MLP neurons of a small language model. Each row is named by its layer, matrix (gate and up: input weights) and neuron, and shows model dimensions 0-127. Each number is 500 + 50 x the weight over its row's rms, rounded and kept within 0 to 999. Numbers have three digits each. A neuron's up and down rows have the sign that makes its largest values positive.
A block is one neuron, or neurons of one layer that tend to fire together. After each block is what it responds to, as a language model described it from the Wikipedia text at the highest values.

L5.gate9:481457546514560510467504595561474543494424564558495502457491493497520481434502535594454491489422434498429484525578481566532501508462568528468517565545500538555495536487501462570482493483510488488545540677452513548462454384478511521444542540455558505560437526490623513491437571402480561528479462537490494506629538490481603550501399531522495546483536419481494532485513486520599518467495
L5.up9:504513494431514563422499492445537594439562440558570515491522515492494515509514505502568507483391445499535543509514463492428504423414486546515458464561574551461511485498541490532458461498537466649536547533394551520488610499575537596565472504471441552442509468511579417406498481462433455519519518484552535526456413473595510469446560481506428469470485571565526500568580458552571488541530
L5.gate63:514449448451455511368509598454499513421460514465473528432465548429529540438484497450566493469471493464425561509430387556533515532494521537490494441573519497461546405507462438540447468524533479439487561501562541514430464433563557526467612418608520478560489415496471489504549492484503469446492648514421516506583539429564426481492467494479462482449553529425551517575456434494453393493462
L5.up63:544515437536420518398443471471469428608541503566565483448444540416438455483518521454513574470442478557529543464496497505492475532505492516559454518469492489461588488528497572485481511538518594513542483495545501457614528530516475480527517473505526523410431614453599458501594554432421556576628375382415486499487511471452546494589461534519573542540495525522428469415495487488495489471424
L5.gate94:513491438495491462443592499399534462526585499506504580445499582414494464484493491454464562500507503583398517533540469510612457441525460494534507487537429457423400545444530576489480393475578568579476536526468506512470453551597520512489551429496485500515416511577548554451582474390510497478600519515502577464530581496520462460566463569499556542502451592468514485541503569512533528457451
L5.up94:409393500627547504508484437474529457525504506541485492479434517519495486550438556399453534479491478500486517460409484525520464465441494583484455473484505488540427590506522533518523569515512505511537500399475513479466553564521571562555554582437596555498461473508500547506499541459564454503548473481577501497511508549529464493516481538523491545410455452563519444548498519356526521607459
L5.gate162:463519406541545607568437438546479513447455453497666577469503492516499541456462526495420555458442547512497447444530471560436553541606525558484550473560497508513557541464550441555530535501564489517511471475557532423481513539486523523565513538499504491447536470498505490536618498376466474519509520489558625543520585429633478414588501595464487455519487497483468534461454461535442606493503
L5.up162:526485573486589476477491536405389440511464466463504427639601436543533477384537382545389542487531550505518470525574426485505532401459488522470578467477540506564600525544514507545470530479495505584475436472546474465473453460405398552544484511532456499492494533503387467548465510474503457524529510507511558468452532437425522495474401556519468501473503490453502482508571478396506559468445
L5.gate280:581447603482531420461564457547529562447504546545482627519579543508380433504479466513427390485432477448479492546446499474453466430435475466503563498537495470514507484435527474374430457577543494557474564466549533499445550510541521530543549578476487537459460473544526432450531465462484477465532554528546544503505540512565502500474402541424543475398606528511615510504527450478436456530513
L5.up280:480458541509396486468474453438481549541556443506472539477435382550423494527566517498474456620420547446432403406486516443519518451565493481547500504485562516508509589491416525422449515475606527461568559518470610516539437443543431509477515521495577554526512569404481512599484571469477588512497391438430503470514522499441407454408628468446494523581487488433454464460508539453490477512441
L5.gate395:469476485578512505401438392424531527486554494536576511575433445573573503588477505485460516491452506479436566376436532400486398417571487499486564460540533498543431501550595565481509492484503550535463494510440488416479479564625478595502544481609414496568483491489389497521476517417503452457493533521479568444584567548525473441554532606432512556489575501534621467597575472596464466550470
L5.up395:643477469574441485468434499532559497454452468485504413493429476542449439569456547423472566486478424495444437516443526489497468532598436472581531397476534411567525494606515407535474436474520463480546479476513477518527464482623489459414525470509508540497375551521460459503416460520517540465424454408479500519461528383514432521501458558490570428373494481508545512369542531511451492544461
L5.gate427:494451511480527432545475464479443496504484496612531520514528495471464362569428579565498443589479492457433612464577514473609436554459491552467414519429474559513523524577495456552432503553481532451512426491500510457547511450483487560510577396511442557474566553563468535526527483475494406497535542407450528484530455534412602494556445503512489486553483535518459599523564540477451475543544
L5.up427:524522481491445513618436538484586436441573506471556516490487518568413418485414526433540548522428503522499539477486440486511459473547455513404554490537547451553531471629430477505565471441483525518515472487495515413539581491528520586494585568418571493461434433595419481541526466573535411512528533516448485499492453571527548482493530509419619473495422442554397544475521416544486430507416
L5.gate510:556450606543524529555506427420645502479520481459443488578514535534551512504536490441521537458504542508389557557444475490477515452525501602489486481487550434504521543464439423544513527534429577616432506495495471409428559511456537493527438521537557536442480457366440466479441413446576485530586562514491556528597520466532496453528422573516479507517542513464552480548471381466500483505559
L5.up510:528444447461477456545536458462497521581584420425558514544467531524431394471540479520367510465505463488494470452487569561426509522589567505530539518558535513502470494553466488433424393482545494447443549425590585595507581591600498542551509461539514446424531616612566503540539436432518480391486432349533487513432547456524489479523555485515515518416510506440470571480573546495445513571483
Description: Empty table cells

L5.gate8:428425472490475421529444428508504513441514368640476508495495587528556533357422467597465499478543369488495457515388470481549461470524485596512553500506466492466442424480499614526429593561446482536517547503541630520533498455476503550490551527501433413387482483530465514478556483541501482442523528484459532477545363582527424496469468489422541576545484431446505535499469469513404621536555
L5.up8:536465361444573557421491565483506495443477510505510525489548517543466462404507518533514454543500525500440401505463509489540455611522626505487498512510473580487463555463453460545503551440525435535426449507536507532562457472558506443449526552592446561438593499440463510487505483428545546435501514402469522518579440480404488428527480417416575505548526516513607561437488426585508516499462
L5.gate111:468546460564587455519447428557450428493528472517488531499543598467490427474471421485534446499518566490498558503494564532472549534471461465468628554604498468489532471521497525414486469561524564540617512525482457555473427563508438531542550545529439421521501529522505566494558463491464460368498515547526506459541469582521525467595537474464544605503515530466497457537473548501445546469429
L5.up111:471472535509521451484565498595378440526453505485499533511562541441559470483438510501495459534472436510480460475556559499562490549488491484493460519513479479418432631540546456552495586511529494367440438421392495469527531516479441576480527479477502526448448406618450443520478468567509447476453459483498501544535526572518477457492473499548450536523500536603506486430483547488483486509510
L5.gate252:438486498495519430486495406516422562415583491523575501518424454496483548502524449465471465466416577554482441471508494450463531494469418507415531448513525515454505452503407507517437507622473620592523526416490461426487472511528424528449504467541515423460484528509506489496530534447475405475577588556591588402455435475491558388565465587454504629548473513476611447472453499498486455488522
L5.up252:467457502513492478481536533486539426469489390499412459569465444515486465481490484479485418520548488612468531521453623570466453571526553538441542488571445471600445471450524572524487495494545549572494404556439517367448514512451445374488497384484460572523511595543498513448445542451501525523482481425512591442451485464517516480486480399494477459486531424469456558516591540431524392495535
L5.gate278:469462417522523522432543442522510530432539481515565495520528518457485462478410394486404417447420586581449511457611521447424492529556535469478525544518446488477440549465490531428407548553543527503514466507519564434500597593480501529579547521515509507503510488463372479510598432458454462450491524587510493494468522446481422490513466502431514573515502480544578518476621536449514436514517
L5.up278:460427442481472441530576516527432551558527531572473579501519461464454469418515467527558427528436486551494472463536463468469486510546496595426511536487458449422482564469459498526467591578442613531582527507413525434544664402440486476533518503539498535456512441481555549502428516510441454394497501540494450432502536501439450515566470513516428520472451507479382441486477542511471474529475
L5.gate547:641509439448581442550540559483477495459522428598434569506583459473473419483558515500493467547495461613463469368512450450478450421495475578488524514547481513462558614445470473429469511536538583492588433475538580469447459502531507515498485501519492514553519523450532533491595451467439523404541537419537556451548609491453541501569543522426457518583489533516457489440442544550427483546462
L5.up547:611578430597546543529576503436404537496570410554468467501429451584580533529472449539564448433586554507481465519513505554478604519437591536443502582515424496454572428501486581513501504608448564492651479509577556513507505495544384494481480515477460438431523563544471519498522554466479423537603526571578535476484496468451491479429542596481599476430476440569500475606544570538466498550566
L5.gate551:494396563518431461540501515495464574456539594546561503510497527447399489484570543528424586581561542427531480463506557532476587487603447516546506469459575569395478557504496489484568510467410504499476498407375506440494554507570433557535440473518484532426564452536484601552507498506568484408509497476443551496502481480514508538534462487540483544473498589401445437521445420414490518494520
L5.up551:459445562472500513511485516473539518539458421552472466510532545452490515506459498568481500478473469490484424470525430514460499495611490524554496449469505422469407466555520482531401574526474535522523372537480496517460428576507508498520502483448514536371490503482562479431540560465577507411547500546463498360445457505508547524476420500534446514405537573497456560421511397554623513433448
L5.gate552:508495494537524523484407543521407600429383513523550621515449420481503495492592542528431514470546577480492409525557425440502446537533531561510505494492461466534450490500479464503478559465492548533463462516540483560465472439545479516494509509531492459544500363503380459566519510484516486522578532547452512503452435503518557492534550502490435607494389486392502485467502507467598535408483
L5.up552:528505389544392444570466457434518556441506494511536493601552520461562449455477462409567448495556485656473503502457484431510481489432437497513513548482532454501420532500464471410519526515498457527460542471415439500578619533487491508538581562581388505508446462505508570426563496478449508463441494580494527507527391490504465463465404599474432550494458471484458534486469549470473522533479
L5.gate634:420529476540440545479517445389441537499553474514476479468539479480411478503568473489538490412512573517537522506508557461406437545469491555505525475560501495528471535530490569552485539554542564513514582433562442489439497514416493579481569443489514528517430579458490539419525511427442396495485535508462561484502433540603419504536532424458519510531500623448519547438494552561504562511511
L5.up634:516524494491460440542497518472416546391546474477455515498502597485486542548486468494499564418529518557615446402606529487509540587548530394523491506501534438468568441506450557516568448510531408553499534456482510555503410467522499537538522518499533497527506529547571482517522479431495412454540539572503533436470576533569503478584465486478443551526510442557527584517460529467548449566460
Description: Digits after comma/separator

L9.gate419:526471482526456510538552467499448540484484487502532541512529471439575524567434497520437362405493509471416531453559462513462492483551449490480541477564539497580449519465513496539499488451504500430552448472484450508515500516463547492555508515478513476486446502514442435542552506443469558520443518487503568536563471492407533468458483484540514527487501569451533508395546571641486500537351
L9.up419:531509613515483470580550490462458483410434493489481449521567554490590469461447467458546466428531499536556522530632463528554549633511417494497477521482540481572407489490436563474569514512537526490516448509472499494594428476464512457468569467508494523583536472514488479550476522489447422488485446545475544456558472552445509545492557479466587463462443609370516473444481544605446519567452
Description: Numbers in data tables

L2.gate104:501466476416595482543484579381587510523508566478578486443465505500543466485538552575466422610459474509551516588511554537420517503470521579406407523508492529559455473536478554375509456462449482458553547436420406464455459441488450521556510524541441528541530507449511561491496481468536447467515559477486512558496619514514487486457425509448466568519512502562496429508549538488474417508456
L2.up104:528492490508476536490545447461405453477532537512427421489480510514534452459482607483309527558431537477488574613510508434439483508474482528561490454445548436434445505539542545405532532538472492580551444513456447469458567496606469430483530494526442499509538475554487449497493573483511491572507493557486574461527566504472509629431428561546507537485483370505475525464470508505421479551496
L2.gate161:521392519446454517516451558580481498491451532524590520488394500453491479527420558453493580528501495603486508543410441527469482562508529490524561423455527526417500541515583447493490530461481474540535473489456488504594561470400425456423513465428548459538456553529487448563489520466564411434442566556429523498512409496540483534493474557472499577550504515511529391398462407479428514458448
L2.up161:492513487546463467583466486598527443563526469459479486473457536547469507523510436469523577399432582586520505398511546469483468553539485595507589592486513482510477390504428486404561494496561386507557512499511363467484550620477504597462543567531467499449476399494469571518509478577467497423476513502462521465520567558627609531516448545459511533550470451521426434517496474487580435497549
L2.gate196:592536420457461478502493509390532469587597422513535540445403528465468430534516466531545461434454560517494471511537539513591558437534484490506489557535529453565522455519466503491507520516569521439539462452550516505443505492512555525495637424429454522471532561535481572466508338524452515459549476433473530549546509522426504457489589516507584470420517449443495549414428559500610392616575
L2.up196:547419461515439579432484544557538440523546436486491566620492512499466454516538507430523536495441515556449420477560549521536414520573497481551549528419556563535516454556494474414542532422505471492530406509563611395525520553446505459474501548487472485410515428466408471491486442543487494550457459512525477622454490444425526494515518466455496546520500409497525602520516506460531315539510
L2.gate201:482436547553460468461464485565501531443463513474504465540598601343471440485554449516521496484439512510494481456461495498518515514619532434499505463472522486490460493492518514477529541547482427377439455454444459476536481560527479516461503555483419465470529527528559444507457495618586475508415517549447534550517614496443482473490464443422452526441445471557489471404514508489455498503441
L2.up201:475468427445429537478472521505451519526552499471521552505493426474518417499532535591478446525466422584451512490545531458511462586561566592508537553559488513588539531588504454485495519566581491464499537529453510452445470545494528454578600554541616448488632540488467538518527416499467408543633446533491546514498539485531573537541476531513511526489503465518498487532489507489571462476539
L2.gate231:480465497536537516513491551578458520455472515535416406510472482519465547472431464549456487519504499521453539506507528538505468620564430533500542458455554486468524435585478441487470517479442522536530503497506584412533483617528388573425440551492470472523449444581529459494459602473451466418497468581512513467472502507427523423481419480435512592502528529496487433496564489419348411463377
L2.up231:481497414492516474503401559550421527562481538531547508447496539500512549480466507489512432447397513538524542492482483463503533623459547457509481424510440434489326559540542485511542502446508520506517545503564481517554408457517470511547549460512479450494461504422520384511563563510524534490604525448448567501442492471453547439531460516506568528509469546397532522475498438583582430452534
L2.gate452:441399489414426582497504458513489490498482524480537473492489526531424438477550515530520536593510503499557484481488517433591448522480544480434473442434540478529510539559578439436475550477476549525426544598349516576531567460508462492508443517505562492565554448635563490558525457454453565449478529614462501543547555576440427523539474455577533460501487539461434438532497379540453480457474
L2.up452:539489547467496520527555409524484497426447577549574482479598494461521456413462488571480467567488502500404506482433534483629467523409502445459578456492459502560576471501512431510538571535479539520435412470504444487482543518468502412573506477629460479517481543467501474552501447621523423481349509480412497454483491501495550489461455454448526531482598480524473413485530481539485385498531
L2.gate531:529466531587486516506569495478562507466550488552470545451404464458531546470570586528483509588511437466517511596491569507486364547589477442540496542546547514618508488582550486375568445582490506447531508629472573443415460514538469561516644418583401470514451394550468459448523469408405501478461535550476538570465470436492544412526475475419461505476459414437534397539516501502465421501493
L2.up531:500504581475478509452600512506489448440469573465453563533544502505494458467490459497500527502505539437530526455496585472531554520568646472551560474418531596467494564524521417576523530486521446447487562503501514529470529482563437549556533526453430453476445442423602496512544483441466513486485541410449595600519517569431535417511484413451501483538447535466507564473526590516410473461520
L2.gate606:486498464470502422470519433553460487524545460541486511584489471516490492514486516507562464519457511505456538558530567525578358520475586500432526483512444415488498537584564526461497517602531545429494491568549507474466388483521546545465482469515494394455466482537523483514566540491448502478533498481551542510545532611490436503443550472525443434591545566420568436554522549570510383383591
L2.up606:457511503451505495451467525549524561511454574520464494543539510570504524489504524459592541595541476464467433435524538585617462554478489461444510453353500425445486517549471539462520539523455546491543452492439541468561437468453530530502413556534605488503464416539581475520500567409475536520485430529415491502521526541530508480513463533486416489517509575519510487465490506498482403459594
Description: Numbers in tables, and "games"

L2.gate6:512483481457440514495450612570455498510462491483428519414498479529459579490577553525508468594555491503515431533531575485490520413490539508447460436430574466440517440471479500540497395401508540445560585524529430539564452421500533464509551456446537523586501495516542427572511521495474552481482460492402423433540438415493518565564585478567494556503496517447473466563493533533541533574461
L2.up6:532453524499465463557472535552422583576436516457586419448503478508412452500475492469511584560429463438541496451501539516502498586597558519513425488518494494476393451592494634458503530426545538508496558434577482474418487480532516457523538554441460515500519432544515447517493505466475550416458370449439520437553412541501559509445551471406517521504478530423432470468504539590548521530449
L2.gate43:477496507473589416504551504478539578550442479588500505516476467546511394526555498512516467440464533475497464585474493396499469505503562581542463572518531519514517566526499465551439530545524544561475592467483392553411510444481544510514437415454495556572498529447542494436537415536507559499478484393534572513483486447542558502569625416505529459474562538389452429475490566495545545427487
L2.up43:542594468509426596600447543451506479513514491551578469559512434535462472432369422458485411496436543529531553510575460433496510589462466499458517466499458520424539492504532436514582488507574481512562480541497588440496458529397508494485588450381546463490483521525513509491506507502464506455457516603527502569428416464574405542463498577402406488443431504548508498490577617514569456603523
L2.gate180:466545459537551485598487488435512446515467531526391501517549505515502544464612436501467448504522595484564525535554487410520493465554653441570589479540504569557496563480462466573492482555563513564612554518494486458472448472470552483556471457576516526510566584496492508544530441434525513526603578453470539452474501504498487483533525525559521463502403496438543487534511574510483415447556
L2.up180:474583513556482502525465512435461456475526466469383547460585532548568572434557491448558576615567491447525545527571506542456494480535591444534496490442559522549505450544430502531538503566502506605550494520445509511561428422465579460520450486519500558502473475501583473579385524519596490502574521477471485402468457413503583526483569539568444463427377533504521331580503455557528461526457
L2.gate495:561467469594515492510391539483464546529447465481490432576513474543484481446494563483384514491531465502392528496530516485519450543488394488482566461523532542498586577445452478434515484655588509574425511442493523591489440493420489419447435453482487478547482590529432517440516502480559545461459486575560438428563485517471536483515487532412528432523451459517588427533563462465567474441555
L2.up495:457540545489522561480551640465483425434458406473534458580526491575499535410451509444524555586442497416522487519383472498528467450522500505476479435454485468581477482484518407474414515512481520559401550518549485575530564502495494442462518501488529500565574631535481486513509505475502502463563454573460459463515544526423547508588480435430513497507471487499477439476522518552570528547524
L2.gate560:530572476534373493438472527425492570450408521494516549554628548506475567489570504608588474483436485441559512482544459441575541484451561453476507471496507514414465486455526477562470478531501464556563544490486601540459459549582547527497405431507511427477390546612513543437508593526493540566554443640458541556460446504444392479445569415538516516538528504505461512589420442522474515505485
L2.up560:584508400521543525390473432513574565437459555464554487538544434589487576504470575439505450488472433536540565522552406460484528556486492423507518559471517520509561551523576471526450487491553460500563578446492516489473476487537456443508476561520473464489446529556555578471584446542453491513427409520424520561454371587444406540540493505515498505552541493574505532540500465447482412553456
L2.gate573:528434486507486474507498501460484449548509544562515604545477430446548516497424544422509534549382499408529447542584497490416510485528534495573548550526530461481402460519504457510460430458442490567467488451509478496391523479428491483460530522386555467431493557443459467505490469516507503561533435555524449516465510414452603532512524505487589546382532492437485480471538608465511421522559
L2.up573:561522456485491504612503580550464595482508479644549468486532532471505410508625585508394451569532386475530510498550452542504544558562530475456470430489505577434514504493553564445501480526451488552563477417492603528532497494483420426381468533492490551522485468535550476598540522446494519495481397523471479508508472503592442438428526506445480576430489556469529422491538529630445528476484
L2.gate625:504530417437481554557466544534569473423527483514583500502388467576486598461506529512481545559526530508602488494476536468539569478526511564512594446452580506500527517500519514428559507487467475528650497518517533483572535599385451458546437519447517539423459451595514486492415520484559535556529416589506492384556496446521459529443435541476507519417404525538478482464496518511458479513465
L2.up625:454484477441471441431516512450452506516599508619559495530492489519545481459405519499501566531411462509477429631518457527540584513507591485533438506507510501496597504518565501553485496580493477429463505510545613505517541439592528443490533440477427509598505637572502468524506460461488537500464386622442523448460470557536493479534470497441548506460542487431587418523578419596432400486474
L2.gate629:444562534467484475562573444431440619531470527510565550493504547602533522541520442508539433450544427476513514480498476451552464493502503496490484533527452384439499507474489490558455505600600543524485537419502466589532434530547493540548523502501478466550568565472494502510515417512370557516545505489520506540460394597480525526522509524535438455557513569399604515512520535516571571479459
L2.up629:472474514427398587465515485399502584511494514528513533456456533618485496448584439524510477461539378448543573434457522449537533442487532481469492411499500445481560447472461519531509524590570489537487502429529474521557485554513481470495486545389542484540611587518483484535488406524431548518499435532486456499496463614425591495474535525483438430548444502483566551462535495497541516522518
Description: Sentence-final periods

L9.gate561:557440474477483543526449447453500614482476578504505416483542488560483566482512545508482443432430478513469557468482385585524449559489491500490591473531581504531526519549571517435481554495477513591431503518431485489508515522648505624466519429476552490483461465597478442534468564490573643421487552534469564561528549469543566537545483384530456509412478592562513476482565391495510518574516
L9.up561:475564514485482453504441443425587548452574435492469557540470478493513497510505454547505509554430544448546522447460489497482521382505502541542509509534614538521469485461521507540448541526478416493475530507447536458502516544479488516408480414539517465529483518531391452537461400489510482513502547426471490491560500553534437436482438619478567517521559557434574422521549377422431488421571
Description: Empty table cells

L2.gate48:459470490566504401526437488480397524467511577543568499491522481513506468482546463568513467486495550512480406521539494496499556555535528447560490520519445506443500506433496493499456361487481597538499574511497456466435446516472434557524528404610495418604510409498488551473526502544464467480453457453498543448522482508481448489587424521576535522493450529349502438566525474570503556402579
L2.up48:576457431557477522487410483482432494559525501508576497489526448550564404425505487521508518452550487499517436407520475448469544512458436530518564432380472469519493410561435486600526436465420491501465532466484527497535453489462457480517534504446564413538491537475462536360470536478570415569487413502526494520604507493509428584539499544575543499459435500430544526469526495589496447445529
L2.gate103:521438470569527550518514464541601546416566506490546534491539472475523423433505443429480591437322668547357532509436466447481471486523573556515521500502471515477442397473499542521536402449502364541529555512536423442441450565521456493524512591610555530495472458514489430519592540525527485475449522465541499552524457506607446517513425522506474519462509423441548501521491466593552526467493
L2.up103:480467521534498569414508479523497553546444550418433491513480423525576463423533518446548557448519565538414570470497444512513598501558551492449549449402515526512544446497536417487523534488396464611508551512476503491652484560452491483491465541489588496422501453529509524460497569529549473508402440567488397554549518506504439541506438531470440521357418420509549411531501403557511524498510
L2.gate145:512496513512423511515476586561448461461460491486488472415461562569390527512401490457534485590492488480506472439489475450518518569517465490490576480393529481532567491565461464437554566396477541498489527552428480483518467471517516532460476494401528472447562496524582467563465560650534453479534530514445469496502594515530550502419529427605502465474435559517452468478387438404494491426453
L2.up145:573461416556494463507552463535539473600410539455493604476488513434484537487509463455473488531459467481465429476415485562438637482509445397436453500462454466571499574473492525449468478448500551475513482428390496500463454489580492610421490418551600576416485404448500532502511503542482472488434509505534547553491470501485457466521436488522458458478527454527511585448534506474482533501477
L2.gate240:455506488492509427442585497516455485547472454490355530486551614468537538485518426504535594436518512448453562493523534436468513514558492453476528564505620451521402503446542472504542405486531470511605500458448369444414429534439450585459413604550516422475469449493564382505480574503493534481510501468461536439529449503527475385598547503599479483600503524505504563530491441642444630457512
L2.up240:453416578568454505475523487431454491546423433447453486487519626537547528475498399541551549353525564496460565426486454480453456515526509508476535443383635550479443467546483466545580478462466462536568473493443465517571544499472510549526408493477600455437532421498514487504439628497583450548499500567478510558526434569503469371492479569574441441544430462510480572428492439478467552433570
L2.gate411:486475460458549540537480507396550523479513495467540494569513567513444556601457584487439546574511538518516559488477567545496532495496436509467444511472467534545456464548529452560638546531471540583492488563562518548527608574428462550548404477624510553490459508433513515473487528449477470548445446601477551503572525469554548515539381565489470552462459484544470420442393484479488494551614
L2.up411:576456529431559577540563442545499478509506518505513468552554531493388586503507537459569527470516536572532508439513366409466411487531563446545449418549453500529598487515572472514614495500513538508518464520512455522559575559492553461500537426541477566484455480459529536519447469529530462519487426564487524448575504572477502482488541498577547487484425515524520543431599501459446500533530
L2.gate433:603473508473535523414527461470484530454549563418572484564559465495454537483558461494457482555436530588448484594429469492418533524514575483570568474485527498588501535489485513444491474596598459471558525506492520528525495487381396631412513476515507574471497425445479623454451544409460502469554510589482549436480525495575477402455507493615504549388490374509502469520448439453476428502467
L2.up433:598466519459490466476574514547539507601491457403523477500498430484388470593524530495494577587466395587439523455473570505491561503462550547525422413471409414450527455509425578400574532487565540478483510512363476519546557513473436536438551392568534449483490561503587503538474411510491471411492415563597391496523515518513529455477536492488525427492463522544498527497460465468556532493585
L2.gate475:539474556424426604514621478549564457432584543496485566554446421399484458470418569511516465419521546426505518547488597469528544527550593502567446489481390651527430492392509515410539495510421455468569496479549552481451524526427452517545431488470542531512604574453450499527448446437531541497514418495540534502478538575506548527567452493493485534455599528527502453480492517525575426492561
L2.up475:449475562473499535478554527417544448446496476514548474435468500475534501458507450577456468512461483563529581493438470509612464474579535504492478560454481468480506524490549467419367541474566518543508534487490459524582518550470521400572442595431538478432549605549542516526553449498512486394549481592655526458498549515530475500569515584542417491573472556571498460492441446497492443563512
L2.gate547:527381520496501604490464566434526500508525470478482499547573506493533506573536555449526556473547468516505499486484493527519569427448569550490451383410616538527500490511398493465584513451388528544473539453481505463567513375446475540439416545555562510434479525496477460549428467468557598531475582588501485521472536469456493511537466546504566516463449447493507419510535415531388511496416
L2.up547:477452470505442437530571577544481427633555462372526435490557498540473566489483510456574522529440494495573577491419496510533517478459462515438519485507492474528505564535474537470617471554540594500570552512439484515465499479476539519506524548542419456462560505463518423498613487473543532508511444563538498544520473546524428571497499433510514454545472427509453485433449544566534527552443
Description: Empty table cells

L5.gate22:479473500439538520515468609448517549479431467534470499581471404511468579505532478571574471485555578473437539502460567404512504492370483423534534564513510475504472461378573498495516534607510479470507539539519528487418463580462376497531489486515440540610567547472605520527493501426451520457465462433464570513457492511547494417655543585546492534581542501559497533508525551507598575458555
L5.up22:487554476491488516545483456445485513415436466578540561561482494501539509481432525521465489608495603477526472436490487385429431527356442418571495494491536470509477520431521460520570511472448448533517482404509503468456584446456462575536503397502419606481441506566477408538520492438493503413457475502539467553480542456507504493490377534497563583447606434534487634488507545511467448412527
L5.gate55:487507523580570485449569521519574476503519575534507444577472483500534517493571528529431479482549513496620576515546488447442451482530476468518523494552489465511477570455561476402539488567485535532465565567478391545507500529475517613566494515519487489522548502448507432449568401423394484488531579381561551611507460507581465527462520436496485469490501532470475416568554509511513461515508
L5.up55:471545517548542496491489555494576457564383456566480465523615510542578447487544436515476551436554547447506559487477465507438512488481501562438449506469466552473403483443554402540540462458540517483542546515477610613544509456487399521509499518441451556422555473485508490510484479560442515588462472556428445572427494394514455531503536562487400480480556415509432400501486554541489461565442
L5.gate124:543508465392507473502548461443492561505532597608560540509552478498436421461512478439409408499505512468533514493506458449509399422529587487588431547524441512439510572443592495522471537554616493490548459581566561445474496475562468474597527507527482515495551583494428455520589489501432491489518488492610431488499474507517348451469510511511444504554554422406493477493490497535597522490583
L5.up124:489411411450534494558498474513510547545567499571605455507532391570590448486486509464493465651571488596532489492496462561457478488518469476471523507494494456465565528495446465444422528395509466485463614529453484472546458491460479549517503417507503496495568447474489455504456384552475648546470475404534449464559413492404492503525495545542540516439437460448397432518503544371469413533533
L5.gate182:438483504418535443439516443469478481448531458446544522604484470457595480453597511510565450554504527452541507539569449514505463506515469592485459599484492420471446511438486545546545422496608535499469558423478578537539473495588458490524504493491433472587584546481449439585494330473499532470482502457465504457412477466391435434490479466536560504543518516390533529534529604485496550518504
L5.up182:513519482439541516458465405542548467571546433379580454441502450521536498458505484538456495431442466553501589462582459529512526519498437633502527534506540556563512520576488506554580456551472484472420526532449554509583478489489480495574505473530510534469495458463517576462475509492471529516488492552460482558466536445453500524403481564617517443455548449459471472444513526557482491515460
L5.gate448:591523550555563492546443487493496461594479484567582460502526448528418484585487497532445463469477454405507546555598552490461540492444485581504497483484550502588436546485521432497525483491483574572496541454497430481376522453502590453469499453517448495452491509417551487515535514488560541510374479416482431575494461438490599586471515355479428545453497500499433480491518558444527595481499
L5.up448:540486441440458500440478453495484585479514502567460579456500555505528530427507558531520530479491492507556529502488462437544483604486566569431465477469531505579454404410484477518555375546535477557531498461427486533515508509412520503545525526349494505579543458484488494476544512449527431525517463450424546516490476498512516472464473518506519501442473534496531480407486573541456430418423
L5.gate460:499493454534484484530521543521507515415472512548597559544628455391481480619423461487484436458478492458451464514458504417483542539470545495443517601532557459500402424489541426551539449552513468460521548485457561500537533547516458440522479509526479432408551491520579523511431451539462494484531443462445489537482404535500428492570553505450516499483678499473475455497419572541489540476534
L5.up460:555586523534534490572464407500551447587520556548510500566433468483531431474479544397445452546438533469488503593455486428502422444495507458551439467513460429486400579431523454490440457597473590534480484495540561581429542579467471436534525464502459484550425545452400520490589495498537566562397495410526488483522418372468477528405503512426464563471404483509529467474556584571548458555462
L5.gate597:502506530527626434488557497511573368474561524512528480438461564497481484551558548489487521422525525586418537489583491449539550506525456488434534532559452509430575541510491467498471441510602499477538552430427424509408527490503493507584527554513496417447411513424511588437431411536477458408400568421430474505481580503548469545444473465515441376575525569558484510476519560574510554522456
L5.up597:516524617572554515438569511467510494451450453570564476388447506557576552485542496443494417416402550488540494582474442541406531563512486561476438484534548521526534486503446514485547431560515669519589513491505468556466517507439525512487555440542450492540484434483566601517479591492540419573471515500617524471529368398513544524474497626539518451361443523541537500559485478538522551532532
L5.gate636:497529437516662478536557433484488536552516539545691560531447489512556466548563561503478494599570586510430484504548492476486412537449578514495483590535448468579565527404514499507541462599532547472465546520459545533500496474520449501489520500598476436585514590515526522516578478495418528378443496541485441527547433540494395478475438424439483545537554466503516464527555550542456492505511
L5.up636:471532537547511479598516448458462518534597491533555534561507432549480522512446453564434410542553585468535474506576520471425526484448512507410474489442538522470544550514450538454464543428539542531472494500489481540538517471432432511505493425495534547496454522485479425517474463501467566533519554448473462537474480444450575480548529446451561487447562573448483452441574573454495417506517
Description: Sentence-final periods

L9.gate461:567522459476545543542516469514515448493557526575583539588526507525579550514431484526479417520468524525447488479490515503546446670465531536561507516556530549564503542442531417436479445559539467485523484562489543500550548510456450453626467469518553554562516465570508548566477542540427445551475395519510452573453407565543432479588471435429571489414473463512457407554530561463451442484538
L9.up461:503551511461521408477486460468556530451434575508525522511541503505557604621504558459476444487470512521552481488374494461424537527406466493536545546564528554492456420512468473465482518529486493540592573548382502505576438579487434514494491489524438412437443489501515494433487525523426431496450443522413532545506497488504462439506530537442564525522567598585465499460455484519482488505517
Description: Sentence-final periods